config.yaml
num_hidden_layers: 16
hidden_size: 160
num_attention_heads: 2
num_key_value_heads: 2
head_dim: 64
intermediate_size: 512
vocab_size: 3233
hidden_act: "gelu"
norm: "layernorm"
norm_place: "pre"
norm_eps: 1e-05
positions: "alibi"
qk_norm: true
attn_scale: 0.144
bias: "all"
tie_word_embeddings: true
parallel_block: false
init: "trunc"
init_std_qkv: 0.0341
init_std_o: 0.0382
init_std_up: 0.0341
init_std_down: 0.0
optimizer: "muon"
learning_rate: 0.00284
lr_mult_o: 2.0
beta1: 0.93
lr_head: 0.00758
max_grad_norm: 1.0
warmup_steps: 38
schedule: "cos"
final_lr_fraction: 0.1
batch_tokens: 32768
max_seq_len: 512
doc_mask: true
train_tokens: 245400000
max_steps: 7490
dataset: "wikipedia_en"
MLP neurons of a small language model. Each row is named by its layer, matrix (up: input weights) and neuron, and shows model dimensions 0-159. Each number is 128 + 32 x the weight over its row's rms, rounded and kept within 0 to 255. Numbers have three digits each.
Before each neuron's rows, "fires on" lists the tokens most often at its 100 highest values on Wikipedia text that the model never trained on.

fires on: " Pol", "ol", " Vol", " Hol", ":", "°"
L10.up506:154141115124091099092085074136124141116110152046171152145170108099086102146141149114166112177149083127150119169153113135086107139170145132163161164062134155136111142140174087105081132132108116136155182163120173105079079115153103159118119101148112139146114090166139069176113152126092114120108168132117186153152140115118125145133177071206097079130104206168098117075127064114198141122067143146136140142178111164146119109140137109070176155075103130195093075104140158121121139124072164

fires on: " his", "ur", "ret", " final", "inal", " the"
L4.up455:150188143121089100094211151120090200149227149139139116187112160132145121162136141130147086098136156154102125146106158149133091179139079088169096123125102175114099111149124108145162120136117120124052094147097173081173113146151126124114165120151145066156182098093091098184079097134131150137089143117162145115147095212147098132092193153141129079074064106141121125100123129143152113156114122064146091151108128127134168178111183098114093099116184114131111078085144100152111118155110095

fires on: "ut", " Vol", " iss", " Leg", " Or", " sec"
L8.up21:046183091140111157117121101111103144179128169096145109140154096096119148156164076100116171189122163170169111154091117154143111188097169072170161137136121147174103152120128152174095112143132078129160139099111089051121109119132165106144124139237143114140192119149089105141150124123092156167061089127124167188092162136143110110106160102149142067118143102101148109122121087133172133101119130142145099134164193104105060098056094152107106141094132147109121141079132148161171119122067119

fires on: "s", "us", "an", "re", "e"
L5.up484:043185141103155158130165185113126080168182148129127065191112137130161119122094157166133058180174158134143139131174157127075136179179119129118131176078075136163112112120135134100143040138159097090152151138115154162086108111138107129079150077135118107176095171095157098147107133064123126124104158105089121144110149195107098093120162123196136126116126103084109091123105202176165147104132154157098116145131166101148138127135134112153121138095101142128145133073135110184165210114128111

fires on: " that", "c", "e", "ow", "ur", " of"
L5.up190:106150083140137075101188140145212083122108128090165139046107183120145122064141092115155133156151193113097082151155170091123117070157138088157110084130118150136116135082140087142118175098142108162116125194174143105104135122044137145122087152148162152157113115150204105159147122127165180087175175121100104098173119101174122086119165118127114156114120090132097087132126144122129089128235150106168148156099125173088083141098172159114097073125166099117140124132133145111143119119105123

fires on: "ell", "ic", "if", " |", "anc", "ad"
L10.up81:090080106148099153152106149119076142166145118096114078119085103107130227132092116132206121188160078173160149139200164145106087148140079057080098179124098105136136111100096120133121105160104156108090059103149112117128118127149127126125126119161130143111103117122142137197107117165106169112123157161125159131084108198209138082091164145212140145181135129078133071104125073129168108143089108143142117154210142130153106115091118151137086137133120121103128163136124106124107130124193135

fires on: " Al", "as", "-", "is", "if", "in"
L4.up237:124133141129130119120079174141154130151164060099106084116102080143134140099098070109118070185136077105128158120110114200177151138159120145197121130157175114170145164121134172134145083066166154060095144092189156125146197128158131173156113146120069182160098139095091118151118203106153119188158126072136139128140105089159082125150110149171146097136134118110160118142131177164106083146171144097118088221164062156091131133078103087134129096113124105125102108106111147121131099140126147

fires on: " pre", " As", "re", "ro", "m", "up"
L5.up427:123128108160181156094141089072132158132086156103062103143165128091155149138099126130161131088094114129116113159121118094166124097163122167132166169103095116155170103134136148072174096109196141093115085168186170138114077091171055112136164158175115185111149137158091107132154109157125182151104089197114136150102095101111081141059146109139125111093201137112134158151136114084153161096118121078163147195116107124141113090083176088124143113106159164156081048110074114114134112126125076

fires on: "er", "ent", "est", "ant", "el", "ic"
L5.up360:107094184139094201095156141122075152121121142135101151122123084149155090152105093049107134126133212158119136088166167116139117117143121097107157130089112141116151148174108187110052109144138134134100092104086128137106139177153123153126177099131075126107110136134176152056147143126108136107114141184131116108138147159212083170120081143143118082117110126102196127122062092105171139117089073127142136116064164134110046138138154176158122209136104132153192171119146121127106096090139144

fires on: "a", "est", "f", "s"
L6.up232:111148091080080194128142098095171126125120201148123096153095152137111164142135137125055103116098084162127142085117126120114137111154186111104091148051163201131121096124137119132121138109103120084140136193172168084129157101100112159144144141068117076111071138087102128127149132118094157146067143105138136177097114173139110169145139183183105162089113117117178161184115092140149135157156118136104130143056136088138165150121091110134119145187154110128163096063145181052068090166155136

fires on: "==", " ===", " ==", "==="
L6.up205:137116189127097178181089076140187169124125191136117140106120090125115140106133141099132131190139097124073115169141065150173170136162127140122189136142104150181097097137159137135165080143091082071175106106200142120070130134122193152132130081101137120117099146163133134114120126122174115113112157144110153136104109105099172146135104197200102080108131107133057189061121096092145136163158151123162094136124158139147154096143132120095103110159140116048113105134110114119061125206086143

fires on: "r", " re", " de", "in", "on", " s"
L11.up467:143122152157125145101179157122090102197179083073134068100092155140107125160101078133133157046160151118091131140103180052129091163139121137130133163081178099105111106117127134152111111191179111116148071135109165140119183156170107104116173148108145116112106104161136098144115074119127093107147174132162120178175175159176067137113133164103089117172135083143105143081064156095129102093108147172133101115084136172134163093143164058116128103120153160086127143062145132109164076133170118

fires on: "i", " of", "-", "ly", ","
L8.up271:136106156075146131095111123104137170130108154042161142096198164118155107129114164093046070178092143189077091138120082095144142103091166078133186118130160142115135073185117136133091116145133117110088168135149091131150148105100133108140112114119093145104066109143143167168157106100141105138178133132107137122153146126090117093148152148182122117142152095097185120116137075118226094116170129147209114086152057181102132151128097136146195172130095182105105141130143156134102142104103143

fires on: " of", ".", "ive", "ative"
L8.up349:124151139097085114140052174116099142100113156163158127119102150162117126139130182128132134094078090104158178100121121115141129125128094076131135124138131200115163139156111178195136123100088123176140138183124052171154150073095166123127112116136066146113146112109178134077173127137130120084150112094104096102112091135154161088175121130142138107153086153137126165138103170074081078149164118131095112181112112146052123134139155109179206051077111128129166178115137075140199094153176134

fires on: "==", " ==", "===", " ==="
L11.up109:105173131131138123166104156138105176101169180123074145129103117114129125084171132088152107103106125181121057138143068112154116179141131136146134112117109122095118135144183130076160087167120124116180064117186088118095117164190116117137143092146096150137065093143125102116125188155165123140159144184162180123107119150051125115163092156162134109111134053127152056112120107069132072214188114090193140095100159140078151122161149123113129119162086178131088094127142134146122148109150163

fires on: " is", "anc", "em", "if", "ateg", " was"
L11.up373:136073095154155086161152125144112120121136147083093094157149139136128204157095067116108130145089096157104116123104163055125136137104166091100124158053126068139119125125109111132125147090174120164185063091168155071140119114173172117112144176092079121110096128138107143145182136177157147098138138100113166083058088120192118057143137153134211119157091065081152130157104138097104136173122133113134126067120114116124134149109184126122114131127134170142108083167175144142115140097188189

fires on: "et", "ent", "on", "em", "v"
L3.up261:105156126094117115109053170135121097092163113221136188188095131152089108113119105138128094136129078053157108169145149127135135089120115124130100136161131110143091156159168153149137185163172106186168112175139108117090156176144154120094107067108100135153089060100099103145134155167152108153197112114127151127163148083155125106153050143108139049131155137140171145115095150144141119141160114157098085098114166135166087125162155114146171048154110189160148141104111084147073096110138111

fires on: " S", " the", " R", " r", "\n", " sc"
L11.up132:191094098127128155128141053139154115142148177133112151167134134122103135148170102178091169118181130116083098096154147090105149112147089118121106174137103140076170164160096092129158081178147172171132087119135150182116107163071145126118151124168115098101145121126175155084141084174156158117111094097163164067151149165183074105131184103182135122077165107125148125098086095091159155175111166130078118141100112093064090104074135086088148109176138172182107126117117136155110079192159143

fires on: "ag", "r", "ac", "in", "en", "h"
L6.up421:161121121144087188123144161122117079089198131095110108130102157185105181087125119107130135148103129136099129124109143134115130148136036118121107139100192132133157091085098125140086117127143171144117067146162091204185108119122173135159126125124074119170097073089132085119143133148181110117135194096129121187144146134125113151101099163208170079117137151078104150138145082125113115134090150222187099128121210089123155137100154131117171126170128141081135132138101068074140093127142101

fires on: " met", "y", "born", " and", " or"
L10.up418:127134125134140085186119103153121054192156157182148107145174199087096145097115178060096127127132148110141104096105122137172144094170086129135142059091199161103123078157149171096115105160176158158073091111097105160088148124179102130145143112133153164076112110082138131117170172075152114122106167134041153113078126112141115136178109130071135144173103083126093145087098154159152109116116100124134108085164148169124111129120175146135138144130054157136078126140184153137116175119151159

fires on: " in", "at", " or", " and", "st"
L9.up88:142145181138160142062098154126105093160123115135117106143169112118098128120054170117105108137165104084086096126155184116133150170125155145114140062078106109090134116060117166119123116074102129092096093123052155125192146043121109193132131094068134155109119103150097087108172204142180087146100157125153128096190109090134148126170110138084112125119164157126166156083106118147167118134142072168118112149110097197174115109127144192132165127145082174120128148119153169162105122134155175

fires on: " /", ".", " (", " |", "ol", "ide"
L6.up494:153116168144073115139132173206144073126125141151157096082125148106091146143109105158142057135096113139093110194142122159171134158124096078175125126096185133124145067130147100142179106092116097141106139173153129132088109071130115147086025083122114141101137084115117121124095129083103136130166113129137176152156134084152060083119167146177129067073133138111138175132130116166154156155130119164073170093169139126119105106117071172168133119119100147169148109082147127082185202170132104

fires on: "n", "on", " min", "hen", "min"
L9.up421:129146140140096124125101083157127110141130081081159080148122117111126146135099126057110168153140109106144132139168114088046121074166187122136128094163167161138129154148102089119166124045118050112154130199064150103116078091186157145118116090193130170175144132082185130097158096122169137115155194176105145118087112168134101161131130152163159095150130193123095132180123100122143115109112121138101100121086043152178164148128156097114111104108165144092152200125119121097154096110131138

fires on: "s", "a", " was", "le", "x"
L5.up64:107120115111117143051205147100149095095111193132133120168157086086094099165107113197097124157144095134126138089123097127090173134136170198124140165129149138121162126149117131126105068130195168124138116184148166132101099106155086145150086163122150095076125118160112127181109116145090100099092149146106089134142182130092136152064139155090061197172120123099100113153063168178147121094158145161134100125111104073165147099119147101078121183123100176113196092147135118090130140125145062

fires on: " a", " A", "A"
L10.up203:111060149128135124122112141119115129100210099137183177081119082152116079172112096090131071164157075134102106145205132111105155185097130121112126180135083106113136091152129111166132173155100103178074170144141139069121122111176127129064104093112176188106151070105161125091156134128146114141163123151154146135148078140092135084127135135097158122140113125136166104121159075077144150060172144152107121098112116085164133097100143064100104147157098135100195156101117192188127144135168176

fires on: "an", "ood", "ain", "le", "al"
L5.up79:124158111114118157108128191155103137160105082126104173081111122095138077123087157122152095124111116146131082122167147106129157102147168109127139109163073097113111158051067095096094171137125112099209073091107116111071108161178102185169123092217152109127145148106102147166100186148124062104131115130124146139138080155137104136179188152197136135129144079135103088127122176127159127171151105164106138086104111132154110117112132106141150201173127159148109098124163070172117205143157149

fires on: " rel", " or", " &", " is", " and", " bel"
L10.up257:075121146113139131109090108097172121094127147132068066134166166088168146089080162122162088196142102153152117085153112128101134120105192093126106114104152124121131001096136118164120171169092148129146099152133108100118145118127139166167118113132143159088137158141139118124103146134123125102130167155113131172117128119194090084085156127109161090171094083130126160159109134147165090130082134165145179179157051141141091153156152163166161129160188079133239097127131133076131136154115095

fires on: " as", "ur", "v", " with", " by", "av"
L9.up104:089133149077098106155113088114145160121158170148145109136093068048116157109181114124088082177124201173079148185121154108144098168148071134172114070128095148179151087153114147093159145135141138160139118214130203139092103166110149110133136143151132167142175162152097111137077135100098140150081145107148184081144160125119142127176135162111140160121094088147118124122103129149106095139073054100128068145113135096096130142152170078124152103163157174164118146104103174127130106106058087

fires on: "if", " F", "F", "H", "f", "up"
L12.up460:100117108159187147071091168129099101123086091122136140123125103130126157101107065124098091177083128122131109087150124179112145099132089116167153178111130134146136132086109115186143148190157115142126149139184098110156107159117106103113137214157112083109151152125122154171161079129162116137159108126057085150085144125196119086074189077090158177152154149113175152157165114139103090120138182111187088134183149113150140092175103089141141141182084085157086195105079090131082126128131145

fires on: " ", "ac", "ly", " |", "ens"
L11.up336:137141124094099118191096175180151114067142117153085153109100120170064166134134148098119191104172072137097067191076140135118110113143099121118053150088139137112138172144129187082151151157107137152115124094155142085092177117079085127127151141156150106109086111108124160137160078127164115084160152189119090122026108119136164159220111103138152099147129142116153119170140114114194136100114143120113131074128123142106138088105147161132180114166125163111136121151085189119090082130170100

fires on: "w", "2", " feat", "1", " occ", " host"
L9.up196:162152098161081117154174075142073164123115151120101030101100119101069120112095080203076140138153129164185136109164166096099131127127165171090085141156122158169148062123130115118137158163125117124155108145096124139102135111112088152083098108114188115171128112170144115141119194151118165141138150120078141141139167096112118107107113155158155131107152158176140157167096073177197162112143096101054127106132119121115068095093185103125074088091100150103176132138131132084137104167185090

fires on: " (", "\n", "-", ")", "y", "in"
L12.up348:130147120076155136093114093181107138142151130159151079151109076129105077131126100181104163172165106099107118100084167134102100161126106155137161161154163148125121065159163161142117135150075068108127074128096089096086164098182114094161156120111094108184155158111111145132112151132135132168046139050165180132135150107151130099059165184178170112136129160136129173183117129125141130133185125141095128124124199135139119110087121110181145107110104159091129105078134128112055206080174146

fires on: ".", "ab", " b", "b"
L6.up410:145096160180084148078120179151161097146130188158078137128126138146104055132157197139141145094112146109142184112157109135114110136105131125134115128092119129150110171052172239198132102127080113083133177101119106155147149157127119081121082084112157135161147171127134072110131065151165126110093147118118105137132137166141121127045055141112117185059084163133141132112117141070150108085148096165066167195109096136132099114160116092148135128169126129140138119141156125168117121156160143

fires on: " |", " ", ".", "er", "el", "ent"
L5.up395:145124137087039117145156136168080086179095111130141119078113129132179101128140104115157172128157096150085118186137162054148167122160075164162083116116082166172153069189091123126116125092169115159126148148122116135114172062129140141114119058074115089119135180094077102151080154147149132165082129125173163191116178093180128103145125134116092084140143108094146130123130143092164147086142084165129163113082115181134150071135096128156099118140103107112156112160172097149163188142154084

fires on: "F", "H", "Y", "c", " Y", "h"
L6.up342:141093101142174151065137106132129148095113094154199150175103080181107109102130053132136163128131109156111117118150073170128150083116141133115107182118174090139158125136154098117137142117105166106106121135193122129149073155140131118095083219135153072134074145101142170102094076127159099121115161160134154121114160133072090147110135116121148159144126077156164170190130101121096138159181120147122098162143140136143091103101176059207137158119131098053196117153158090092060147133134161

fires on: "er", "h", ",", "ur", "it"
L8.up379:119100164192113107121117141098113151092120098089105147084147129101157045149155113146124092161099126152203144073161118087086177213126107108148100123133101155169103101159155162122151091090122128127182152117083124199120109145093153098163143131195218140052169182153091074098131110101095087114121075110119190086140137121146154124150155126151143161125186139117164134127110148130197124093098103110143145132185138117128187142105115090112098092170083180160122119132132143109105133105118108

fires on: " of", " John", ".", "an", "ie"
L6.up30:140071188083142110117156118084118154169144136138057142183075129137061144084155132120139121122148131138118140186099119079112103189128114092135143114176177130107157105080144139110114102134141155152150122140170106100126117170048130126088108076147093140161104085098132093092151088117128084172140118148094086128153109121122167161182142116166106090124157111137144155101094136155146113177157145089093091162106113102073086158088128116171140072168099123194160216183174172182115091166149157

fires on: " that", "al", "p", "v", "ve", "c"
L5.up445:101161123096140056158068099074140113098148147166101141089166125147124108148085106087146106093144170139127149179105162103101118097149146096180097120139148099155147128077147088129079114122167129153149167137122194188093110152094157189093175144151155133077130158096131128109149072180149104122098120134065196143225156163161122114203141150116158082107156099127143152117121161164148115117086093127119140163121082097090136117140090066150104125147077127049174130139115131132187114099109157

fires on: "h", "f"
L4.up131:146121140128195154077171137124130084102087070137218182087144123096116142128156123168139103124101181122156148101095119180125170062119079059068125093050132102174125165120120149155163186100086175048133125119133080135178058113082092152109098105157137095125130094141172145095150128127118091127162108137144076151140109148115153168110145118113161168155129137137138149200106118049126123101188152138168116138143147147120130144122149063119128177143134130131167177138119125130085095108118122

fires on: "an", "us", "ad", "as", "ans"
L6.up191:107137088097106184176169174163087204147128128096101113068102160126182137127151133107126075188168176104136113069116174161124170121140117114137136203083127123152149175121121168109126073179113067128169092088175145098125109101121142069096160115070079120151125104121159136150103046136125176202136149133126130127107083157117090160143123163131146093132128107134074117157091150134154072108065161159168142110111094096144130183119129146138094145151112141169078120120153137194089110102140149

fires on: ":", " |", " (", " ", "i"
L9.up143:144076141149155105191151132082125108118119081071167113172067099150101080163124144121162084124154061100109048164104154089139131138153138136165113124117097120154135135133136122088114145136116158129164140110176118139074197120090098113147150107180158130086102143104140148193110150063126107115091160166108104161149148095096144130157120069132117168156133160149156101134142106187165100158140089130175126136228115130134147122114128203137085138073105124041133150047100142177097147128153132

fires on: " G", " B", "oph"
L10.up472:178096081108164127082160131120115132112107116141133116111077156101087123136056119167162086172160152110080104162108156141147128146136103176151128165087054094191106128066117115112141150130150159111107178158131117212096131145143116147133063099106093150102127197158140137158174135112109171131107114140126170102130144115215136158172150186112130170099035131148161109166156106090104089120147161100086070149151138156133131128136177096042124121194096139115133111107129154137110143132133189

fires on: "°", "arn", "″"
L3.up263:150130153180080113101130109128108116125129105094185134108174042172116100153091199157070122149159093133130143197105117075108085141177105152090106164092148076114062134116162074085118040168115097135122134170104138167099069153117126164159119118130179112133142073118140139171104110138145128106116167126154115154128203133165116072103093129192134156098158127096126211057099149154144079130130118117106123158156117122121158144132132181154099137115139111118101173093118181101115126092143163

fires on: " between", "b", " both", "f", ":", " York"
L4.up5:171096149093200138141156133138121152108108149118145174131129116087142120125099152105080112046127120063131094145126164133146180194115165081115117132107136125148120133125133112169194199106090053102150126162091127141105180126080189119118078172162120124116135084111160125107177161133132103115224103126130050112141091140190167139102139100107172177144134132097147137144123090149167110096177164198106141127106131122134168133103187150050075118141110141107130117121111108095084107077116144

fires on: "am", "ance", "s", "rap", "ings", " Africa"
L3.up128:142153123134154149128107096135149141134114097101141171134155085087178158117146149109145134127133189135059170081101136143142108127116153140085122164169087102119123167133094138136124051119110097190139141088097061100157148087144139134188160132109108108146080141129115161087168063162104132034120147131163070081133144146128098109035132172101132093151075122034086174136140124047161169168160137169107109173146125121105120147150160179137115123153143150137137140132100101170077148123177144

fires on: "it", "ut", "ch", "e", "ign", "ant"
L3.up372:085156160138108128127091103124102173151164124093124113137174048105114120117147102112154141187154168104167086121085106165108100148092117120194113130125116199169081118136156113128156059074187159112113066058126165083127142111129159146112099113147156127140106129134150090121085151107182108080072138115137180181165097149119153103131156119114133126157148166084155177157079123117140083149115097154114094183158052189191128155116070192133179109187095128112151170119139144131129134109141140

fires on: ".", "\n"
L4.up198:118130116132074125136117136167145102162120081118123142118154101163085108127152141129126134120100156141102132102125126154100135108125099125190169148135123086169182088124115179095142158104131113125056045148146164162150144098188131162172189163124131156089119204166090090081144094134058097153141102166147123127181048196181170071063052108150177110155130151117113160122066091092158130145159202073118126088153128172126156111135120096126107162101124130126098096111121122135132089112118155

fires on: "c", "l", "h", "d", "n", "p"
L6.up378:152144092159188132096105114139125122137136174140149158184134155112159180135093104191128123138081156115120120123139144138072120073161158077119150090089208199113130116100094165070114151044172208125064160119130104142149131138128065153107114135149115127139096155136143074145176141117121047113114183141143125108105139122109154129123130167202118102129068133130120103129124131117121104153142168115140176129161148129139153108091140135132164146160123119111165117118051048052062096099140094

fires on: "'", "en", "ill"
L9.up274:137134117128124163177129095093098136149084179088158114104124077094115140138129101128127142107160070163186144150148054148059134113140063130081150158131096112093096142144144163199145137159129140138163136119116171130100130102158151101099127104134180144095125149094106147144128110130109186074097194166148109107167113089090119095127125133129117159166101196132071117119138143072107112082193118124181071097126127111108167134172200155132155127159141126151109115002135110180159151100156087

fires on: " or", " Or", "ur"
L12.up9:099124120072168145113117134101141092103139213169070158106138186114107148123102122101130118157141123174142108125140146126114154193119150101136137111149111130080114085132161146180083113105174198119135112127104127170164114085164173149121131134165129147101190192181062113155097147129092084141123143118150231125121144085188160136107135143116159107165109088103060081133073144088128100097117077113181135100118164113137093106118129154150103147100099147197114129090140200146077093102082159

fires on: " go", " prot", "p", " requ", "v", " bas"
L11.up76:101178084102170127219142081135143134096185140183211136094107089178106112138091066145170117086183103139100113171106103136152151176119118175135123162128135114084134096132096115147139104091188138156085159137110124135089121088149154078104148138167168148084120118092082076153105097155089139162118131086112169126139147130109134124088088086169146128147141096096106142154137099105160107169085086148137133189133134145060153149107161093101165139099111088103150159110162156129138151015165130

fires on: "al", "le", " can", "arg", "az", "et"
L4.up458:163083098141148136165135130105157134101134146116116171108173115153153054128141114123110086141097151139154140114180054108147124133120136111112131199134154091098133161076096155170162145126077163112165106099173103080068054101118092102140125133133079124133099149074174133117137156188105049107159147150167132150097113183112098177156107129102125126137044069168125054118151120184169119156151137110125137132136099085181113132126106204139130224113130148148158113144170100135085147137141119

fires on: "on", " cor", "n", "en", " inter", " cont"
L8.up124:146155186134128086162152179105104121137183118131154080130162049141111129190170079089173129135185084122226102140142146148122142107131165156155184102143098122115094161143123145108128123143188076091113167157120145080156119117166187076121155145148106139160137137174121098079092123114106042126110114142142112087118121141112118173092124136139190053110132098134145097113097092161129133077058167144133088156110106154110152156170136078144100087137109144141113171094121150143121062072130093

fires on: " ", "-", " C", " D", " G"
L12.up53:119094158125109104093082115123100105133192085106143048147133098123117127063106056118129154106118080090154129117136162172180112191117152126149109131165144120148145119118045099143130094115111114084107157168169126081145111176117118106147063084135182148096148086136185109088163103181170084146105177128179109179145193075104172139111158116172117127120110141161167160141142110065148154124167156127125092193092108116117113101079107114158115121147165157179178130075129162147123088128135170

fires on: "ur", "am", "ap", "ag", "ace", "an"
L4.up496:104115046178160158181159156134100181110112106178120111119089145164153150158160130159132157157098118189082115128061114173082140126152129096178108111153133168124155125142076072114149099121098081170114098202067124102200089115166211122144134086135135131164116142080093103098116108129154151137105143092143123089143164139191168149097101120151123064085175157075101144172139171136165134132120132132149082149148159119138151164086138109164070153144099062143098164111151140100140154137095131

fires on: " and", "iel", " of", "ie", "ico", "et"
L3.up197:162111155095172157101122185078164161061145152126158055105131102116076158135081115093112151107125164096113130162166124098181113137116114085094123095161157155162143162090134157148144101143172092095082100082117164073076120155192184098091218115090173112097107131089113082102058200116120143098156165077056107127135113146138108123173119110187142110117108093119139107122148174137145125136142116162132136136156146127131143150134124064163091102112110126087143170149159197157115139091169135

fires on: "-", " in", " Jos", " D", " ab", " Ad"
L9.up33:158076144083107114131174132164139076135135142139204179080132157101153175067088096172074151175092139116147097085130129134144089156189151113116091112133121046121100106128089141158138130111171124131104088171111099076167111137145135079099116170121141164198105076162168084099098145151120123117101173134155035096183145111105184131182135142159128119141111145132102142113137122096143126118104157139161114161084166117131119158127152059157184141088128133065178125122096186138108179112146109

fires on: "ot", "ill", "is", "en", "play"
L4.up314:149173112166148174147145112166142148154172127126151132138125132106102119150134153150108113129133129197177111144148177133107100126153106064124113179101182124124109166072102109196105133227168114131123121139127138140082126155133170090189057110152151102137115095091152072118110133121153133105100182113099115139098112082138115160042116133053123145173157122123132068123119093078114115133216133139162077118108084097158169118132152109085111150107060090180094163126141088129102111085170077

fires on: "8", "7", "6", "2", " occ", "rew"
L10.up89:157130093116101091164219087150137123175123120167123152127080124104113141168085155115111162140100122168187099105128093131124108154141114099148094148182138082153142122098136214136110133130186096135134084194089101106164146108119172145130108141076127091092126122136137187102074127132115157138070179179103165132098169177099136116101127173172131138114114074135096133193111100089162133082181108131109101138137082096193173110107123095129115134070087047157140087086128127136083143130190124

fires on: "le", "es", "ver", "-", " of", " Black"
L4.up132:124098175065165133108155138077087135135139139090127128145138167121092096109121172131129148109130144146088122150174129120119137102129110121144126170145126156124095129158127158113138102144186142086141109127077168114104099120091121172193122117121081163127113125078153126110109194156149161108141072121162181152130091140093078105190118076102099086103165090160096163200162092163128101101137162112149127089098055116132119124119100135137147137055090159159092193152112184254106157118145202

fires on: " of", "-", "==", "."
L10.up498:123140161083117080135150145141137116150138112152092154128125119128155074168154167137159163147159104114114084125130096158089076102099109093148186164079086128093120128150126128158185110173158117093091115127090066188122139118157026154170125092152101181121123159103159152128136101155156068122091164111092098113148136134175134109094050102133158135143136166200132142114133167121155109155182163156086155152175112148066078099139100088107098107066101154217143142102145094128162144069128145

fires on: " B", " a", " b"
L8.up393:189127114112112064135147117122091106124154142123173102121087169196127095107169163151112123146138064158093148173108143152146127186138092133128129145139085104137153078104133119168156141135097092210107153117114106129138118145166111123095084097090168092126130160093177166111105129188132135170111128148171176133126147057166144139121138146068143072138115141142179073173161105075139109128171111088113103223043084120111134063150097054136111119152150089151126126114185154134104127103126171

fires on: "h", "s", "e", "ens", "ans"
L5.up147:136193111104152168106180094094150110117080103198169110092100121115111174126124138150058137100158095104106122112155112134094175154123192142141166173111079116138095096070144164093166144139145118116119158158154099113106108154109128083177097096169117121169138134109063089131179098160149066145108184121137144145116114181148066137103073141135176115118052157132080159143201176132151109113071118127134169058127130192173165163067132145103132148104132153109162113094134085160124129116144146

fires on: "s", "ents", "ivers", "ans", " Africa", " government"
L3.up412:149148169143136120121189115114163165149108119111167063173116097150148132147131172071080102112154150093082181161111134159114131155123176116111156118143085121083109139121165202077082087126096107138174187191187051099108096072114145115162145132119129122064095142096129101154112116224126112131163127156170147169175109161147077141125111102091118134124068133142087151134171083086155114119100144164114105078120091160139140179189103150106160158128097132100081149081099126139112168132139101

fires on: ".", "ab", "R", "G"
L6.up346:150197178163091113112108153115137139111146092170096101097106112132123087130163167135183094085126082102158174104117141136135239136151146139191146108074098100094102068105153148117183067101153123130102163202121140139150070198150173123113116147124099126154106138081130107144130059132078115109125185110112087178132166180120117127176096128131113121132131148120138112130055181132104144108168079154100063128112117086115133132128149124145174111142114151124161104170099095141152124169194080

fires on: "et", "r", "f", "u", " and"
L5.up208:145125120167139171117151184090105101103111107147153134090182098138070127136114103060127122154192129113076173078131086097166110148142148093112140141118091136165168119088133088106118143155159152094178114131137203072084130167157151120127125173125151142112114126120147124090064134181189089090181090157119196113167151169124077048114104153111165126160102114139122125139109103123129173137183150144158138118121136136164156158145129144091138109131093187056048142071136076104107180109161157

fires on: ",", "R", "y", "–", "-"
L10.up399:129159174112169149117195162114124139136106124129147137094138164125112096165220142142113108076149147091142104129102085096126120172178139115091124165145169137107127108213141091114163125076038073128137094194144186137104111084160162123134152130117139139161121143109107143102139122101086121137114107113097159134088189141108090076140115174129110086111121112146125129124106146186122211203154086137056135132178131130095103056166102162114113095117111097109112131078106097117121217116132150

fires on: " the", "."
L5.up498:169118151058122109128133070151162157125126172198126162107102127133118127159159091113124127121126147113061136126146130132131101143089086093147154115134129190118155138136138181125152133185124152172137095140126154148126119148102156164214130102073082163163122125124104099144094105138121125116121115100125129073149088189141100070099110096228071123094064114170147147060086122061166156190110131024151125157125114156105135130110122124122114110128124146109166054144134142124169056116159147